config.toml
n_layer = 10
d_model = 256
n_head = 4
n_kv_head = 1
head_dim = 64
d_mlp = 704
vocab_size = 6059
activation = "geglu"
norm = "rmsnorm"
norm_place = "peri"
norm_eps = 1e-06
positions = "rope"
rope_base = 10000.0
rope_fraction = 1.0
qk_norm = false
attn_scale = 0.125
bias = "none"
tie_embeddings = true
parallel_block = false
extras = ["capped logits"]
init = "trunc"
init_std_qkv = 0.0384
init_std_o = 0.0384
init_std_up = 0.0384
init_std_down = 0.0231
init_mimetic = 0.7
optimizer = "adam_variant"
lr = 0.00154
beta1 = 0.9
weight_decay = 0.16
lr_head = 0.0173
grad_clip = 1.0
warmup_steps = 259
schedule = "wsd"
decay_fraction = 0.495
decay_shape = "cos"
final_lr_fraction = 0.0
batch_tokens = 65536
seq_len = 512
doc_mask = true
train_tokens = 314300000
steps = 4796
dataset = "wikipedia_en"
MLP neurons of a small language model. Each row is named by its layer, matrix (gate and up: input weights; down: output weights) and neuron, and shows model dimensions 0-127. Each number is 500 + 40 x the weight over its row's rms, rounded and kept within 0 to 999. Numbers have three digits each. A neuron's up and down rows have the sign that makes its largest values positive.
After each neuron's rows, "fires on" lists the tokens most often at its 100 highest values on Wikipedia text that the model never trained on.

L5.gate697:520512517480485492565575523504488466472527551525498543527552494499443510496568486581520448559582524481470465527535585526490434453482414449509516452524470507462393494512537565476489434409482498524523490495536463490509443527444523493507484497499518488521492452511502480392453503493435424527497447400457478518481524589410544471457495513502463512545473403500518484490460468520494529523474
L5.up697:563497488545545495461568506479573488449561495497516516478477462479448414474516510443479520524557491529547541519476492493443527517548554423524481473525506529428513497528498567505529479400492496514526515398512533482516513498549465575531511470449562472559447564484442517518545486477482449532453464554538466536440505512475513511459390424486433499470558431487537522520421526515522471504452
L5.down697:488484460523516423521457529541419491570505425457492529547477475454491418533571464488558487492474433547551553514541506463411494508444431517512476506494460551523513473496535540561471438492512462539515499479464503551506475517479501534551596512525499546540494498553483527475405513442430532398505547547511537559455477440552483528509435467523497439470546534541562557478528519516511459573501
fires on: " was", ",", " is"

L7.gate397:462449551523482545489484425477472499553502449570583481598527422534530549500475472518458545459494487493553510495492452492533564487482535518544493495538500542451469460483502533531542472493546502470526531534496470496501550508581502488522449468557447455464495569539511472528485467450414501450505561443504538441504488421504506493462435545525497450515528561522480541521481443508448409518500
L7.up397:490520470551477532431499511502475505483523503488552507499463491520504459496464454487453468504502495487486552493490477456525493504501417472439501477545426574413447485504501531412482522513514511529522517551429495556477472415542435561531500448542512497489530509518553496517510428477471554470443515480520434433435527473598598486520478436521536487518479458450440553527550500490473373484478
L7.down397:471463458510466483506503476540516537460564500538519495495431598551490558504487425556424539459486607587538534452522471383511481498514509468448500449536480484477523483462543530417585532464491470522538571531471537506476387512476569457521544555500531508484471551481518499488542506463449454532567565522394470495473535564516471549543494516471547529531519552560516559494415453547430457482500
fires on: "9", "2", "1", "5", "4", "3"

L7.gate39:456429586513484493452481469540497507498459506500507541475508544544521449536463493462532529638422481438487565535449447425551557448509526475529498540521525522470447474489519470475543482646531457505481474488540424461457519434485479496401504486412454530474436476491503469483516469486466544548503561516497524479556483521487440493502503533518422506538497511506526493506576447489474497492501
L7.up39:479444517529547496467481460461455507425494428477480541523479539512465457449454576466501523494558482496476450559465485462488497476473426449508518529516552467440538478504519497467445370466452451472471474454489511467539482473508500462511496451446590488484414496413524449422522513483399484497425569513470470557515521514485475506546430514486423570455495522547513472492512497471489515522476
L7.down39:498445519559450429483531514524468529527506445522491469440489504565544469559473469478476453480544580547480505529486540426505512521509468449506420499501457473440494537528468507495533490447533513487555494485446440507495459521480527563467453494439555565503485499470529516530519566528460573534450604484453562517548538534471488515480475526526530436536433491568481518593421468530367528508469
fires on: " ", "3", "1", "4"

L5.gate137:582475463465505511502573557453414515445502553530530566423577501461486456555533459440482469450464444474461461494566547500476452426452501471477393529463516435472447457453539447405444477514465512552488463496477492460475528518544498477526491458478521465515482467522439512477454491524507555516552492471495545532554459499442570496519539475560437532469514497530499475443512490502471530551467
L5.up137:565492482512487464528569533460549437510464528533537422478500517463492520516507518412427478480566431433489471520472496504490492523413475499445394510522516548463494460563465540496505427485513550542568499499532468535499455533469511567474512421444508418478448518499528450514450459424487481503462490470516461472455470539460504547518447536490511522526493550484547509475538478504427509502505
L5.down137:513486482522437481499558548521436551569514479468484495488479505543470479481459500514503505516422451601526515605506486539356499454462466570489457529467496540522462557448485559546530499499460459564443391531502538535526584483494564540525441505521564491472468542576470480429512474492501519442411542482465452532491487525488498501514541447478512535526468572538503566528504498492464533494513
fires on: ",", "y"

L7.gate273:480410539451475510529484529543579513512433522488425540524490516457463447505525478510497496446485508530488490512520503543530486508491586533461505575494501522545527481513464450522573478450500407467457491490558439485501483478479503517428484581494553542425498529515476504544527520527501433497573529513464433425497513506537450534439476580510513527424460534581469534520481451518536482543482
L7.up273:470499571494565509487490482437506537478470499484559555458486528458469477453454518525517481399524500526560484458438546520561487498543550518442498507468511563535564509513574489456515492454556529440521559444427478472491527502509508490477592466495535479532518492465545538550508509475538445507461520495440458468468507464434445496369487526521447520499439447449458498510474537459485443514472
L7.down273:487499606495497512483443491473514575519531497469502507447491442523487548518502516506473483474509532580453512522468551494527539524437525431571521543475515470463475498511525561431498514504464462504530491492502496462542476468551494582424513520483579543471533470542521518527446521473545534471508579487434522593533468521521443491466563482489472506522481592519461512487490463514396538533505
fires on: " "

L7.gate169:501492529402471431461560515517472498567484513471507512505557512504504572499505533514482528456459478471547533504559502540473514436524596482529568487463580579461453490580506531479573473558493536431515516519620469452486494465457504477351496509492540467502484493491490496461528473503484436463532524482494497490466455549490512467537494518508446521516548494513503555524417471497490425543426
L7.up169:509455528476529499534504604537419516456467522458507504531503470530474475492458566561414491496454507493498517519488527529554541542488575517535550419470507479562445492595520535517550449477446452509486539523481451523538519516494499468522495517618555466531520463532577475591409448474403452490523463491563470517467540479475443476535509489507448538517549555527468486468491502565544517560510
L7.down169:510513490512428532480442536522468525463479451499466488405520511546538512547481486504422551469539492517474444512522494462488528499383527521533492506516459516486518519454515445502515458459544560481472496524482512477499516461472521537525493471522584394461520549475479529521505552442536436490457566445425487525495511507461535522525510450510452552475558520516514449545491416434339507508499
fires on: " ", " —", "1", "2", " –"

L4.gate653:439494552577533489587531475532541462492445448456568478513460561487531535535498444463472454513488500537532477505517454543459501470572424510470453518574518481485477557520497546521511463510489485509551434528504483498435500453533528515551489470477502434518588537503478522490454544471503497514551481530471465602472545494507508505447457507553524458511545488480495537465503440512489466536509
L4.up653:531492538541528490451565511533523511508424448528452552390489492596552531531454540527517440389525489507460487483498506538474504492483558474531507442526483512514539530495550454465529449419408534492434519510546538463411481444482497473483572419525518489495553468454567434512535448519506535500450560496509532516459522453505507546493514439501519465605492468472433541517472539466470428483451
L4.down653:461450497529533501470530537445459431603459446542548486564490498498508531525551499489514492529467479500527583588495514488575491453556472519553511559483499464518518474574509541502472444535500551492527485524516536525537495543502507484504518465491467581533493526481489481469507523524421527512525489478555427454430434582466475580568522499502475523458440474494550565500504563541545494509495
fires on: "m", "n", "2", "f", "8"

L5.gate574:536530445468533530561445533495496478487501597553544422571456499540472494521521452441448577484485439441457452497476519436429498456501492491534543598546521462534507539507460511464531454517474511496549512477524481429495529506530437594509458541461462489532572533525455525515421516494475424470552540529474497490501501495490488481572511511473544548502502484375470555512464460431518482546533
L5.up574:498510505536472463566529475486415427409541508475439511466499536474440513497544516566463525379543475530549429498514493525483474494484511464419531484463492511566522551474502525518566405518503540450474503464502477509486501573419584522439537515542467537420476500461517536547519514563454512482525556489516551522523522517550442557542498580495588528539513502470538498498423499486502521540491
L5.down574:484539526453556469446448556526475556560485469482525486504477459508523441522553476573503472476481547483490557539570507519480546524475558549498481489526521500471460543561532554512445443517525501502417451455566510512530538456555510505487458499450527492479533437495476510517570476474473515508468593574441515517528521535520509556499491467467471491514567512551534564449491440467469570443492
fires on: "f", "S", "C", "F", "ors", "ue"

L5.gate690:547459435490431537531553536555563470462545470504466498512473526531521492615432477485463472477484420507441498516510470474517526479496480528483469495503460580489500470431543502368462551500453497516485529474473481506521572445530525514557422424463516551445494560489545465488431564533513492449454502533484440503431539523488486473460504489525492458463535531503422439544569451507420514482467
L5.up690:568488533481491507443526450541496493451530545524516476461455490529520501517598544477499409477571497487377568512486502543568556579459601512536474462528503480457443533455497458492474597460433495477489518481545480516426509545467552474465492488567516521493454521501516540512568467514459521407465503457489521443532485466428484435513504521438484490528551524495557593482524496542440496471487
L5.down690:473450471440526514474488535454504466537482539487528539502547540478552492451501540512462510437509404546524379512531528483525516522442519516488453541482470468549505538481443488555455421480542509524484450497501544530532483493545492483466467528592540556553569465559473517495461536442443496533517507511540438560484439504553527502567464585464497532492478521520531444448472481456560497547474
fires on: "2", "8", "4", "5", "-", "3"

L7.gate306:494493517492481492412467534495443444531484479491528500415553582467511461544516525528451499447484489518551513478498460456481461507512526551505505535463477519528438450534489438484517489463536517553539482563515406537512557544556510494509483510522531493545511524475598486519465475450510456485513592507496468561590468472490461446491470548506432460547495580519581535513512550466500475559499
L7.up306:511471477506524541458513567462511511492476531533503446446480517457478481590548532530464521485476470494472544535480523480544507539553445522467529467468543591441475573508510496490482465569476519471576509510521501439479444441434533500410503496442482515487483487567481528471555458529452467540485572441506472556390505443528597494561474520481399549533571481459508451442583477505504471556507
L7.down306:491492430522519509483476575570538463566491522518477537508446477458477517509528487523502480433507523563518467504484523365492602503487508423435472504535533415461522488426475494522486589460492433478556491524505523506424567549457557476495534510543515507490427478443434503435502573508550531529461521476497541606496545534515485532514522521566500452494459569504490535521526471538411517504490
fires on: "1", "9", "2", "8", "7"

L7.gate585:579549491487473417543474489506468490507448499560511467462510494521479488519461451573554530496511465457509462505596512498452581528568441468534522547531466558517546439583534452454535502433512428493498514493517495524539534517473473463478520480518459479448500515504529521535508519465515476531406527515431546500488451510434471511480525552484465456456441477511449498449513468528480509556500
L7.up585:542447518437478444511522389512502488456470569494467485553546482504496487527505544545537478546508555483440462509504462471539542543492514494500559481469552427519571571530506513422514455524537473475506408496526501487509548479506518478449503439464467545544563471523539581563533518481495480591447527520499549492471484514480550526405500476439458511435500525488535540444479467462456447518482
L7.down585:472426541515481438529446453475446472487506561518461500479586465475436429436440546545514499451444561553454483530553450469459493489505422478469528566491496490579511504533483481545525465515557483471534497487516547447564564467495490436487555500476495504504522492498508484497564549461468558535501440493545529523480462511422491512469483516530420476422499503509449513505479427510473513544493
fires on: "a", " Sa", " La", " Ha", " Ca", " Ba"

L5.gate359:451480511490512500463536527507522498485490514521460477539525539490521476493500462558481492519452512527514454510437496504516512556485565508481514409427516506540438495484468500529527517453531429551531515427554447494538474503461514466550419466568518486557470517486542496415451515580537497507555545478515452554522514591574462456389490492462508512459552522458555514545444489494526467516503
L5.up359:510526486470562496510458516498505525517540546473490425520466507477513507533449436577508564612514487470462513482494447521511493495508415486529524443487591478520515480561522505503470525492507479473553505537560519492506494499487536504458411586504524529563453596595465469470493475557476450487441463495465491513502545532454499569507508414432526566494447472491479511488497491530451522492474
L5.down359:517547474555534498516478503500523480495535416549549550467515474559518464491571546501456521440465496509437418491471515505598521500508481486548444488464433477446552481470544513499497508474495585457459477554480420490441515478488461490470507559497501485443475501527497545451495483398534468535449518476500516480496503497467541520553460540564516460490498456513518523549505538517453569571476
fires on: " ", " O", " E"

L5.gate265:489533550494468539535484501527503472478494516438521548481485536468472491534470470515457537529483570489470491491414532488494527461467537501507482438403538469572518465528515493448547452498423449496527508537509509465479444555511580522539428496491538509477523507547476500472486521530495514456481538542458549490565527518563447454499544417475494474494416497422563579572519461505516453509550
L5.up265:544467503560510484583519515515490516526506455493446476480461527544461462537505454497565540455501473547535555470560519421538515468467473467523538557557555551512532555514471510521485437524492556432512524491490515518486469523530572572434524553513585535520514500540478606456552476529475481569448480503533546580482510529458446540556602455522482445521483409483484431392461549475464439519496
L5.down265:592477542521541560514491518507486448568559507462503492479491482481461503535574542527441521520506497443583518496478483480533526505543529528508439518534498508452549584543460484552430489386474486458486547482449491538496487561517487545559551572502512520487431532634505470519532508468536488510464533461512510468486513500442505536499518554556521533526483477517482497536462500473492534543494
fires on: " G", " O", " K"

L7.gate451:507479530503558523446484477441533427538484512496515502491479463432479478485493523517540504504577523487510543502518513434482589465506494475541457538580453516475475491512434439486552439499533554448489461456523468520456468500551517531471501434557433595516496471463480560502526468508463563497421545534505424472554531476411461550481422549490436494493485531521438517474568494512453495518491
L7.up451:573505522475574530454507494491516487529501487487459471410482432446471531441489572463509500524577543499444561526555489452503487550518498544516440485516472540403474472493500457497491519466473422505521552497561468504479470449460515549472485469537505526538517490515485564482512449554492492498412468495547436463564480500445514478464531526493445531533532531574445511470485483523439485538516
L7.down451:478438458443450489530509440532535511541528498452439510467382493482503468434472502505452534495484470659590501508541474455490494523513467460525509496563431444420530523463500566447470620476493496538528470507459514473506432550502556508524542522474490510546497476485445465475480452534485520487491495494402529489488534557492499536503515506450499509573484556521511511510485443541355466499489
fires on: "2", "3", "7", "4", "6", "8"

L5.gate202:544470454480527489494509504512493477519489519468506475483567571424573473470580508509508517476544497469505461514549531496513563488507516472509463450495540514489398390453495503452523491471532505549514467540560441472504455518495492569532419432486560568533505479504439546535425445562433509442483552500432561553496465443486546455502524510489445499536501521489489551439534464520452546550455
L5.up202:532514514523456513529584506459552547482568518532526499482543528468499465544494530487466542541552516495474487542598502457546521547500459553494507477449538450437527446523445497514512465509448515521405472515581474463396527504528598466498444511561459516486501481492469461446532456500520529505527521493520520557502431485443566543534556493507437529452461593521506529451584429465516511522510
L5.down202:508505467527431590415515532517427467527490500539474580467587510486485498590515518491557502480515510557536415561469468466501565428460423510538479561438505529556484564522563512447484539494472453465445515548531544512497503518517500442468538536540530492422473525481480489519549549502545588484563523528519472500520551480498539558489520463524523587498466498558527505505541498443518491412560
fires on: "1", "7", "8", "2", ",", "9"